Weights of a small GPT-style language model, trained from scratch on English Wikipedia: no biases in attention or MLP.
MLP neurons of a small language model. Each row is named by its layer, matrix (gate and up: input weights) and neuron, and shows model dimensions 528-591. Each number is 128 + 24 x the weight over its row's rms, rounded and kept within 0 to 255. A neuron's up and down rows have the sign that makes its largest values positive.
A block is one neuron, or neurons of one layer that tend to fire together. Before each block is what it responds to, as a language model described it from the Wikipedia text at the highest values.

Description: Relative clause openers. Relative pronouns who, whose, which, that right after a noun starting a relative clause (people who, player who, tournament which); weaker on prepositions and scattered word pieces.
L2.gate1595 [128  91  96 125 141 146 147  90 152 129 132 112  68 126 150 131 108 151 106  73 104 138 123 122 121 144 152 151 126 111 134 115 111  75 141 149 126 121 164 139 152 152 168 130 107 100 145 167 159 121 119 136 159  76 134 141 136 154 137 116  98 136 160 154]
L2.up1595 [144 129 120 126 142 133 139 121 129 149 125 141 147 117 108 129 110  83 131 114 133  89 136 120 124 125 140 104 169 184 127 142 122 122 117  87 155 109 114 127 127  99 154 155 134 149 135 113 114 156  85 113 162  61 215 118 149 118 122 158 174 140  96 147]
L2.gate1833 [ 94  84  93 100 130 125 146 108 111 161 132 124 108 135 146 125 115 104 108 111 146 128 135 152 149 122 112 114 143 108 115 115  98 109 119  67  82 152 119 157  84 104 131 158  97 101 148 141  95 128  97 166 124 100  93 164 116  89 124 123 131 139 131 151]
L2.up1833 [ 97 141  99 177 131 104 164  90 152 151 120 134 113  81  98 130 117  98 141 132 122 123 148 140 138 102 147 168 119 118 127 100 120  89 100  95 102 151 104 145 193 133 111 147 132 131 140 145 110 125 145  87 179 113 119 156 124 154 158 150 114 106 148 167]

Description: Preposition "on" before dates. Fires on "on" (also "at", "On") introducing a date or place, mostly "died on 6 April" in biographies; also the day number after "On".
L5.gate168 [116 154  87 129 110 149 118 112 148  98 115 115 126 142 123 113 118 120 146  93 112  96  97 105 126  83 139 134 144 144 150 142 117 167 144  95 121  86 168 129 108  93 138 147 127 130 136  91 135 193 130 120 147  97  91 120 110  85 127 122 157 119 114 117]
L5.up168 [138 135 122 130 122 125 146 104 120 133  75 119 134 119 138  96 126 132 132 164 112 129 136 171 128 139 131 121  79 124 147 124 135 123 117  85 108 152 143 111 156 104  96 139 134  73 129 140  79 144 117 101 127 148  94 133 120 156 132 112 118 163 121 123]
L5.gate240 [146 123  83 120 109  94 178 110  86  99 110  93  97  86 119  82 119 101 148 159 147 148 150 143 129  88 136 139 130 140  96 151 134 110 122  75 101 112 119 112 126 137 134 144 130 125 117 134 157 143 128 136 104 159  86 141 105 138  99 132 143 155 138 101]
L5.up240 [119 160 124 123 120 103 166 108 164 144 180 115 111  78 160  79 128 145 114 161  86 153 149 105 122 113 145 101 175 155 127 120 106 129 153 142 106 139  77  98 159 114 146 156 118 133 130 118 145  84 158 132 100 104 125  72 128  94 143 152 101 150 134 134]
L5.gate830 [121 102 111 141 161 177  96 123 134 167 114 131 136 141 135 123  97  85 146 117 155 140 120 160 123 110 124  95 132 160 170  88 119 141 191 112 163  99 126 114 151 136 124 127 102 138  66 131 168 105 134 120 157  58 161  84 143 187 119  95 127 170 104 136]
L5.up830 [126 167 138 124 132 111 159 123 186  61 123 103 105 134 151 157 165 117 132 122  94 104 129 108 115 144 154 135 164 143  87  70 154 148 127 101 114 131 156  98 135 130 126 132  95 104 148 130 125 127 133  86 160  93 141  76 127 126 147 120 126 123 125 138]
L5.gate943 [137 123 154  93 118 120 165 147 134 134 107 128 179 125  94 137 163 140 127 143 136 118 136 133 185 100 159 149 161 112 158 105 152 153 113 103 146 176 131 133 151 128 133 125 137 139 150 156 114 119 140 175 132 157 104 106 150 161 114 144 111 101 134 121]
L5.up943 [ 94 117 153 120 173 140 172 141  71 180 131 126 128 157 125  86  76 117  76 116 168 154 133 110 150 128 124 166 106 126 124 125 115 102 165 146 131 128 131 131  91 136 116 100  98 131 133 177 122 147 100 108 138 137 136 114 105 154 160 158 127 126  67 122]
L5.gate1226 [116 144 114 185 130 126 133 162 140 106 131 122 125 109 112 144 147 185 119  93 130 116 148 102 133 119 139 152 135 118 137 128 132 133 135 132 110 146 106 142 101  93 107 150 159 155 153 156 133 152 124 128 130  78 100 134 115 185  93 118 148  97 154 118]
L5.up1226 [134 121 138 113 135  77 160 109 108 155 122  96 111 162 162 103 140 146 148 133 122 141 177 158 151 137 125 128  74 107 172 138 136 117 100 126 117 138 123 102 150 111 125 126  73 161 126 112 127 163 112 128 116 122 124 145 137 158 151 109 107 100 123 105]
L5.gate1653 [122 140 139 136 121 132 149 135 135 118 107 120  92 136 153 134 173 105  63 144 108  93 134 120 162 152 189 138 140 109 104  77 115 155 155  95 131 119 134  95 112  67 155 123 175 147 126 132 107 132 126  58 127 146 111 120 128 144 119 179 144 125 113  88]
L5.up1653 [147 138 108 118 150 110 152  91 112  99 128  80 162 154 125  84 166 131 140 177 154 130 125 113 164 143 155 131 100 181 161  88 129 118 138 138 133 105 104 112 104 107 100 119 107 120 129 116 140 134 114 133 148 105 137 122 132  87  99 135 130 133 127 146]
L5.gate1777 [110 108  91 120  97 128 157  95 101 165  99 102 162 147 157 148 148  94  88 129  95 120 176 131 140 130 130 108 119 162 135 135 107 144 118 158 160  95 139 124  99 139 104 111 105 141 125 153 125 147 135  72 111 155 122 134  91 124 107 114 105 107  67 132]
L5.up1777 [ 78 138 162 101 105 137 109 143 108 162 137 103 121 166 135 141 142 138 140 118 120  93 111 158  84 127 105 141 170 119 140 197 147 139 128 140 110 131 119 119 109 109 149  94 118 127 131 143 160 118 144 121 132 169 132  97 112 149  94 136 117 182 144  79]
L5.gate1985 [128 119 141 130  90 152 147  94 139 156 161 119 114 126 145 114 140 102 102 173 140 138 108 139 135 166 107 119 189 114 134 124 174 112 146 109 159 132 111 138 131 144 139 127  74 155 133 140  93 139 113 100  98 131 108  81 114 116 150 113 167 135 107 122]
L5.up1985 [104 168  93 142 138 151  70 155 120 156 122 142 142 119 136 110  83 105 111 137 117 133 139 106 115 137 164 110 151 129 114 111 129 122 158  80 122 112  95 158  95 128  84 191 113 132 146 113 107 122  78 122 146 132 155 137  97 132  79 137 163 168  98 126]

Description: Clause-linking words after nouns. Words opening a relative or purpose clause right after a noun phrase, mostly which, that, who, and infinitival to, as in "groups which volunteered".
L5.gate121 [121 139 152 151  93 119 113 150 146 158 172 152 174 151 115 128 130 143  85 117 103 139 139 101 146 125 156 159 109 115 113 140 120 130 129 117  79 159 107 117  98 134 124 149 130 162 179 130 129 159 150 106 125 141 189 104 113 161 123 123 118 115 112 166]
L5.up121 [140  66 154 135 103 107 130 120 138 115 150 149 149 128 136  97 187 192  97 142 155 116 134 106 154 123 101 149 156 138 135 135 107 110  79 146  89 123 166 133 113 149 151 168 124 125 147 101 157  88 179 125 105 164 162 132 145 170 160 119 133 123 107 151]
L5.gate271 [145 138 131 111 140 100 144 128 125 128 147 116 130  89 154 153 147 131 135 121 135 150 135 114 149 130 122 146 117 113  98  87 142 132 118 132 140  99 122  83 139 123 111 148 181 100 135 157 109 101 137 138  99 120 104 144 147 148 138 164 182 164 157 129]
L5.up271 [ 90 149 168 139 147 117 105 133 125 113 116 114 137 159 104 148 151 134 114  74 144 129 118 119 135 125 157 130 128 134 126  99 126 123 138 121 158 149 133 135 116 123 105 155 102 134 125 103 173 124 114 105  85 139  90 117 123 159 132 103 137 140 133 157]
L5.gate397 [146 118 128 117 111 144 126 119 124 128 101 133 152 123 127 121  84 129 106 113 143 122 144 139 161 146 164 146 122 111 153 140 117 112 115 140 151 158 139 151 158 137  96 163 145 110 102 122 149 147 142 155 101 148 102 118 143 126 114 174  62 186 148 141]
L5.up397 [128 108 147 117 141  72  90 131 175 169 124 144 131 128 151 131 118 120 126 123  96  98 141  97 150 124  99 128 131 104 135 120 106 102  87 122 106 147 135 138 123 135 109 143 110 130 103  89 150 103 118 164  90 127 146 119 136 167  94 109  88 153 125 140]
L5.gate798 [105 155 189 149 125  94  81 121 100 110 139 100 128 135 118 105 140 148 109 133 128 130 143 120 131 117 125 169 127 120 108 104 107  96  81 164 103 146 106 174 146 136 119 117 156  90 121 136 120  70 148 103 136 118  85 114 170 122 125 109 189 121 136 143]
L5.up798 [145 198 110 160 155 125 148 107 132 100 142 115 137 147 121 123 159 138 124 151 100 123 139 135 160 147 126 117 104 133 131 161 135 175 165  95 100 142 136 119  89 155 144 102 159 122 141 154 122 121 127 133 114 120 135 151 165 161  76 128 150 109 120 134]
L5.gate1037 [117 160 110 112 128 125 130  88 125 115 130 130 136 136 165 117 136 118 132 161 121  99 157 111 107 130 140 188 138 117 124 128 165  95 146 125 140 163 101 120  94  97 140 131 130 101 148 125 132 113 158 156 151 153 124 116 131 161 144 128 150  73 108 120]
L5.up1037 [136 117 148 108 137 134 126  92 149 203 141 149 166 119  95 144 143 149 127 123 133  99 107 118  91 106 128 169 109 124 151 104 153 164  97  82 161 153 149 151 134 141 112 124 149  94 126 107 132 156 136 146 121 120 149 125 123 137 103  76 137 129 147 110]
L5.gate1265 [145  80 158 152  95 111 138 116 129 207 178 115 113 102 148 135 130 141 118 152 125 134 141 130 120 123 113 119  91 109 130  94 147 119  85 112 109 104 140 134 108 130 120 129 152 146 129 146 121 117 184 131 150 130 110 114 135 127  69 125 146 167 124 131]
L5.up1265 [ 93 116 147 126 128 128 135 147 118 142 135 112 143 120 166 141 132 113 157 113 118 177 157 104  84 126 122 154 145 140 147 118 119  98  70 123 122 173 147  86 188 125  92 137 151 131 108 129 133 115 109 131 146 166 123 124 147 144 138 153 120 134 154 130]
L5.gate1698 [112 136 127 154 148 168 146 123  84 126 104 132 133 152 143 136 112 143 119 123 136 142 132  83 104 135 124 150 125 159 100  96 127 125 157 130 130 156 135 147 122 141 121 175 117 116 162  96 150 135 171  97  72 144 159 117 158 128 116 120 125 119 157 147]
L5.up1698 [118 157 105 151 144 103 134 100 137 149  74 108 132 207  85 131 124  84 114 136 137 135  97 116 145 130 139 119 134 168 133 143 130 122 145 146 137 140 138 133 101 118 147 171 114  79 142 123 140 116 104 125 129  64 141 120 152  95 163 136 135 118 178 131]
L5.gate1712 [ 82 124 173 125  76 129 101 113 134 115 133 151 122 126 119 138 164 111  75 110 102 105 161 115 175 161 136 132 148 122 112  99 158 105 153 132 125 147  94 143 113 138  95 141 122  95 144 128 147 140 149 128 142 111 143 169 113 153 118 148 141 100 143 157]
L5.up1712 [146 110 145 139 139 120 116 133 143  93 130 113 146 100 136 129 100 148 135 120  88 117 121 110 156 131  92 131 129 139 128 138 134  97 142 178 140 136  98 154 144 159 131 147 130 107 119 116 181 139 123 127  85 129  98 129 148 179  96 133 111 165 119 118]

Description: Mid-word foreign-name pieces. Later word pieces inside foreign, mostly German or Dutch, names and terms, such as Niederöster-re-ich, Staatlic-he, Architek-ten, Eers-te.
L5.gate138 [122 132 157 126 102 133  80 126 126 107 176  95 159 153 155 109 117 141 162  90 113 124  83 118 108 139 176  82 126 173 142 119 136 107 137 134 127 129 100 100 112 120 116 122 168 135 148  76 128 149 165 109 111 122 112 148 130 145 155  99 165  96 124 172]
L5.up138 [121 100 136 141 143 125 181 122 129  74 130 125 152 176 130  93 132 117 155 113 114 109 120 137 169 139 131 145 146 125 159 160 148 187 108 129 140 163 127 132 114 104 155 112 138 101 160 110 139  98 114 136  66 137 148  98 134 167 167 106 146  98 141 115]
L5.gate156 [101 138 115  94 146 158  72 129 168 137 103 128 108 157 134 147 118 125 125 118 130 143  87  92 129  97 141 118 102 139  75 108  96 131 129 143 135 119 144 138 127 133 145 109  75 113  99 129 153 126 144 139 128 126 132 161 115 113 116 164  92 151 136 102]
L5.up156 [146 131 126 128 139 172  95 103 128 173 127 139 117 146 146 115 116 133 121  77 152  81 160 140 108 142 164 117 124 128 140 162 125 167 145 128 157 143 126 162 135 140 141 109  75 142 122 116 144 136 184 102 132 101 188 141  98 121 130 160 171 145 148 139]
L5.gate165 [150 142 121 136 132 142 134 146 100 144 147  80 121 114 144  81 156 110 157 111 126  96 138 133 111 140 139 141 142 131  89 140 102 122 122 141 138 121 134 102  95 157 148 123  98 103  89 122 136  85 187 162 140 135 159 130  77 179 143 142 133 153  96 102]
L5.up165 [139 108 134 125 148 150 122 109 161 132 180 116 102 102 125 137 137 155 166  89 150 140 109  56 109 121 137 148 150 119 116 140 105 144 137 151 139 133  99 169 141 142 131 108 126 164 157  98 102  91 142 136 133 155 148  91  67 108 154 149 157 169 153 138]
L5.gate205 [158 130  97 138 131 169 110 128 127 136 107 126 124 159 158 112 139 195 164 113 130 142 115 145 112 139 158 140 140  88 136 141  97 153 105 172 107 142 132 166 143  89 120 112 129 163 126  92 126 115 133 135 121 141 104 135 184 143 136 164 141 164 109 121]
L5.up205 [115 153  91 127 140 172 110 133 139 128 114  81 126 149 159  77 124 110 144 139 136  65 128 104 123 129 142 145 123  73 106 133 144 122 131 120 131 138 107 156 137 102 127 120 166  93 182 157 133 158 144 135 141 114 122 132 135 130 150 116  93 179 112 145]
L5.gate214 [153 116 114 134 122 144  91 113 131  78 129 140  94  92 158 121 122 136 109 140 118 111 117 113 122 124 128 105 115 130  93 168 162 105 101 148 111 127 134  97  91 148 150 101 164 110 143 102 148 129 132 177 137 110 132 166 140 113 124 136  75 166 113 114]
L5.up214 [120 113 139 144 123 136 101 158 121 100 101 139 128 113 135 135 122 142 126 125 142  84 110 137 125 110 109 203 127  96 135 133 169 119 107 121 114 104 112 113 126 103  99 123 136 116 158 114 136 176 114 161 131 151  98 141 153 157 138 130 132 165  99 155]
L5.gate914 [112  55 118 153 111 116 161 149 148 108 129 105  95 143 143 140 145 129 114 123 123 113 104 164  85 156 126  82 123 104 175 130 173  96 135 124 119 178 132 104 126 102 105 116 110  80 146 107 118 151 174 154 127 108 101 149 165 105 113 136 103 129  92 158]
L5.up914 [ 90  96 128 129 136 161 116 163 169 135 142 121 105 130 197 148 137 132 169 137 154 123 142 110 173  90 124  57 166 162 139  99 130 153 134 105 118 137  90 181 161 109 144 122 169 103 162 119 136 163 133 143  88 164 113 133 151 126 118  74 130 118 140 117]
L5.gate1151 [ 87 113 145 160 114 154 191 139 169 115 136 109 154 166 154 153 133  85 144 127  90 139 104 138  90 148 170 107 132 129  98 121 170 159 146 130 153  89 103 124 118 118  97 130 142 137 126 121 133 129 155 109 136 131 130 139 140 160 133 157  73 147 125 148]
L5.up1151 [121 144 143 112 102 160 127  92 126 104 110 121 140 152 170 120 152  81 116 117 116 117 127 102 114  93 169 137 140 138 125 133 136 158 125 113 146  79 114 123 122 129 102 115 135 103 168 120 164  98 177 146 127 103  98 151 138 129 180 162 111 143 108 144]
L5.gate1814 [113 102 157 166 137 126 128 120 136 145 159 133 139 142 129 158 137 151 110 160  96 132 126 130 102 111 122 139 140 102 120 131 171 116 115 122 152 142 148 126 147 161 129 129 137  93 147 138 128 121 163 134 151 118 168 138 178 125 145 122 165 102 107 129]
L5.up1814 [ 99  93 154 168 130 127 120 126 126 137 149  97 167 108 129 129 118 125 136 152 120 150 120 125 156 118 133 135 145  78 109 108 117 122 149 111 138 140  85 124 135  87 115 149 120  92 151  93 155 129 147 102 143 139 149 125 110  40 104 124 115 145 126 129]

Description: Relative clause openers. Words that open a relative or subordinate clause right after a noun phrase, such as that, which, who, what, plus subject pronouns like he after which or where.
L6.gate62 [152 134 111  91  84 139 126 114 100 129 125 126 121 121 121 147 148  96 134  73 126 108 133 121 110 148 136 161 158 120 128 133 136 118 139 162 180 111 126 154 178 105 110 138 171 152 135 129 159 172 160 135  99 115  99 114  89  99 170 123 154  96 121 156]
L6.up62 [ 86  92 131 162 120 121 109 139 125  92 113  86 100 151 141  85 130 150 151 118 155 148 147 152  97 149 128 139 133 121 134 160 159  77 110 114 110 103 112 139 122 117 131 122 116 104  94 174 141 128  89 124 152 134 113 109 151  72 115 116 168 140 128 130]
L6.gate1323 [116 139 139 160  61 132 138 135 133 101 155 125 153 168 146 168 102 159 158 110 139 129 126  84 159 136 128 118 125 150 169 131 113 144 105 148 109 142 127 144  90 170 117 132 119 127 134  99 121 117  85 130  95 105 114 152 112 139 106 135 187  85 138 108]
L6.up1323 [132  95 115 189 181 109 120 127 108 116 111 138 170 100  89 140  92 100 152 122 158 144 117  94 112 113 147 144 127 116 149 105 163 149  90 163 136 103 109 157 134 166 129 115 121 123 131 121 171 157 162 116 111 107 117 101 131 131 117 135 167 109 119 149]
L6.gate1833 [123 174  89 139 151 134  71 113 171  97 168 171 179 103 135 128 163  88 149 135 108 119 134  94 129 145 136 124 132  98 125 132 141  98 114 132 136 192 146 136 133 146 149 102 178 141  76 150 105 162 156 106 102 107  94 128 142 100 111 113 108  86  84 154]
L6.up1833 [111  94 161 109 125 139 133 129 110 135 126  55  86 133 157 173 156 107 111 139 154 133 149 184 140 147 119 100 140 103 137 157 163 108 131 149  91 143 128 176  89  79 136 124 107 122 139 121 134 148 119 110 112 124 130 159 115 189 150 155 123 137 134 136]
L6.gate1888 [143 148 113 141 172 126 136 110 128 145 128  97  90 116 136 126 142 111 142 163 112 137 146 117 137 144 137 172 104 167  85 178 154 122 123  85  97  64 138  94 134 122  95 150 128 120 131 159 123 110  89 100 138 145 111 143 140 164 113 128 163 108 121 128]
L6.up1888 [160 139 136 146 123 121 128 141 121 154 144 135 138 102 137 113 115 125 129  91 164 156 164 106 125 129 145 206 131 125  65 150 169 107 134 157 135  74 137 138 106 145 121 114 178 103 148 118 129 121 132 130  96 121 110 157 122 123 124 116 138 144  84 158]

Description: Mid-word foreign name pieces. Word-internal pieces, often accented letters, inside non-English proper names and titles in tables and lists, e.g. R-é-volution, Cat-ó-lica, Hurac-án.
L6.gate160 [107 154  92 148 140  98 171  94 113 134 136 106 112  98  97 153 159 130 145 114 148 133 149 132 122 153 151 106 101 109 128 122 141 146 153 109 109 111  92 108 107 134 124 120 146  98 116 118 156 124 109 117 112 158 160 169 149 142 159 135 141 127 167 113]
L6.up160 [104 126 112  86 118 125 164 120 153 130  68 118  74 128 131 165 111  78 146 109 149 128  91 134 146 127 136 126 106 109 149  95 137 115 128 100 136 141  83 131 115 104 160 178 102 107 131 140 116 124 134  93 102 111 135 132 153  92 120 167 108  64 132 119]
L6.gate1061 [ 82 153 105 133  95 104 124 178  97 100  79 172 126 118 124 181 103 102 123 115 124 107 116 194 129 114  93 136 151  67 126 144 180 121 174  84 124 121 113  88 114 131 125 106 109 114 123 113 128 138 142 125 159 147 106 132 122 134 123  86 178 116 107 121]
L6.up1061 [ 97 128 121 115  98 115 111 105 141 171 112 155 147 104 129 160  80 112 119 138 174 131  81 132  81 128 160 126 189  99 150 131 152 135 112 155 115 133  96 138 145 148 136 132 157  92  92 142 154 137 128 109 131 127  85 109 131  82 126 151 126 153 117 143]
L6.gate1330 [145 121 117 115 140 150 135 129 186 123 119  92  78 129 139 174 139 141 159 146 113 105 122 144 146 127 134  86 155  90 138  97 152 109 120  98  97 100  76 121  94 100 155 105 151 123 145 125 122 117 165 169 101 121  67 133 160 128 103  88 131 123  77 150]
L6.up1330 [112  96 134 130 149 136 153 106 147  97 105 116 122 144 115 144 130 120 156 159 112 126 111 118 171  97 141 106  89 119  99 128 117  91 126 122 113 156 107 131  62 106 178 143 148 101 103 137 123 129 120 166 108  81 125 138 101 138 120 169  89 104 100 157]
L6.gate1607 [100 102 135  99 133 134 132 125 148  91 160 103 113 149 106  84 119 119 150 118 150 126  81 128 142 133 115 133 137  72 158 131 139 124 153 100 104 169  67 113 127 146 135 152 111  98 151 110 139 144 130 105  82 176 135 134 116  46 159 138 180 134 100 160]
L6.up1607 [133 159 123 147 145 138  78 113 141 108 117 102 113 129 128 110 107 128 133  64 113 105 110 141 105  89 131 113 178 122 113 138 154 163 169 127 133 140 112 146 133  83 147 139 169 113 142  86 139 155 112 156  93 134 138 151 108 112 135 137 163 107  85 136]

Description: German-style name pieces. Word pieces inside foreign, mostly German, proper names and titles, such as Frankf-urt, der, für, Schä-fer, plus similar English fragments like de-rogatory.
L2.gate1454 [152 138  87 102 140 154 152 118 148 106 103 140 128 121 120 146 123 118 132 104 127  76 150 120 125  93 137  84 122 147 145 153 128 137 149  87  90  78  95 159 128  94  82 120 115 137  99 113 126 115 175 143 135 118 139 145 132  93 122 173 125 152 110 134]
L2.up1454 [141 211 118 104 140 155 160 117 120 119  86 107 119 114 149 113 124 160 127 151 119 107 109 151 147 113 171  69  91 156 118 137 136 171 136 132 134 108 162 139 137 102  94 128 138 136 122 106 110 125 164  93 191 141 127 117 111 126 130 166  86 102 123 149]
L2.gate1929 [122 100 135 164 111 213 144 114 117  46  94 100 130 108 126  99 138 130 181  92 108 121 109 109 123 131  96 138 108 204 104 106 173 127 130 111 100 170 155  96 113 150 146 119 167  78 118 152 159 112 126 154 135 125 127 169 108 161 130 185 126 198 107 146]
L2.up1929 [ 89 109 146 166 140 165 158 136 111  93 134 122 115 117 124 154 124 155 158 116  99 143  90 153 133 138 133 129 130 109 125 121 130 154 111 138 123 137 161  79 144 111 101 115 138 108 136 143 137 129 161 171 137 168 121 133 116 148  92 185 109 137 136 177]

Description: Entering and containment words. Prepositions and verbs of entering, passing through or being inside, such as enter(s), through, inside, into, throughout, plus partitive of and on.
L2.gate114 [158  94 129 169 141 163 138 150 149  94 105 132 108  81 154 153 150 125 108 130 131 158 115 102 124 145 128 168 116 152 112 144 147 132 142 162 110 134 161 119 138  97 139 150 119 131 133 184 104 104 160 134 129 137 155 155 155 125 113  99 121 153  93 111]
L2.up114 [136 105 113 156 133 170 131 127 170 119 133 148 162 144 173 171 182 137 143 119 114 124  90 115 111 158 127 204 115 142 133 170 116 150  96 142 140 137 176 176 135  74 156 153 158 149 127 101  90 116 144 113 117 138 157 100 141 101 161 109 148 130 132 136]
L2.gate1981 [100 123  99 133 160 128 145 133 181 135 126 117 160 123 147 144  97  89 103  85 129 105 122 179 146 150 119 149 149 144 141  86 120 139 144 130 114 163 142  97 140  69 159 154 112 107 153  99 129 141 106 125 115 131  96  99 152 157 109  69 115 122 108 132]
L2.up1981 [131  90 112 131 124 165 126 160 127 118  98 115  86 146 129 120 112 126 102 129 144 120 120 131 144 132 122 135 161 159 113 129 112  98 140 104 139 174 139 118 115  94 154 123 152 145 121  89 166 136 155 109 128 158 123 127 121 107 110  78  82  94 113 118]

Description: Sentence-initial prepositions. Prepositions opening a clause in biographical and historical prose, mostly "On" before a date ("On 28 October 306"), plus "went on", "at the Olympics".
L6.gate83 [145 121  87 119 151 132 157 122  96 120 120 165 159 127 166 156 102 119 124 130 122 103 115 106 148 124 123 131 165 143 155 120 145  83 113  95 104 123 115 142 140 111 123 133  99 132 124 116 117 119 132 114 125 135 119 120 129 153 112 167 133 127 159 146]
L6.up83 [146 101 115 114 116 147 118 157 154 139 119 145 176 143 103 130 160 105 180 104  92 135 118 140 119 107 127 133 132 114 148 176 131 133  90 148 141 126 135 131 154 109  74 126 119 154 151 109  86 111 117 114  75 112 144 114 144 115  94 137 117 125  97 125]
L6.gate374 [127 124 132 128 112 148 100 110 115 132 149 122  79 107 141 140 113 147 117 150 104 134 121 130  99  99 116 167 140 124 128 129 122 105  89 185 132 135 160 129  99 100 123 100 110 177 141 163 153 119 141 105  91 110  81 140 116 131 103 107 131 128 129 124]
L6.up374 [120 153 111  84 115 150 193 154 114  96 132 109 165  93 174 127 108  72 117 122 109 157 131 145 173 111 188 134 121  97 162 115  99 110 126 127 115 163 101 118 105 105 137 165 108 109 144 124 133 128 136 175 121 150 130 142 119  94 163 120  94 183 116 144]
L6.gate519 [111 121 149 115 122  74 147 110 115 157 145 120 118 133 166 140 129 143 109  91 103 150  88 141 113  46 115 155  91 145 116 141 102 130 139 142 134 126 154 110 121  93 115 129 137 116 100 121 111 120 135  97 149 108  89  95 118 162  94 164 137 163 130 111]
L6.up519 [130 142 109 111 133 142 132 119 168 150 127 124 147 152 150 133 116 166 136 157 200 129 190 149 143  95 180 111 135  82 113 105 162 106 129 106 115 157 148 142 116 128  91 153 108  87 107 140 108 128 122 118 119 125 157 109 130 154 127 139 123 140 106  97]
L6.gate1702 [127 157 186 121 129 126 112 120 150 130 119 157 129 117 186 179 128 118 167 124 168 114 141 123 107 132 131 158 170 124 109 159 135 117 116 142 133  93 119 131 120 119 137 166 133 119 114 164 126 108 126 133 125 112 113 116 158 142 131 124 135 135 107 130]
L6.up1702 [184  89 164 124 163 134 132 145 125 110 184 126 132 106 176 148 114 114 124 101 106 103 121 148 106 114 151 127  90 115 143 112 118 104 154  93 206 145 104 133 142 136 134 159  91 108 124  79 148 137 105 149 116 113 145 128 140 169 136 170 191 122 148 152]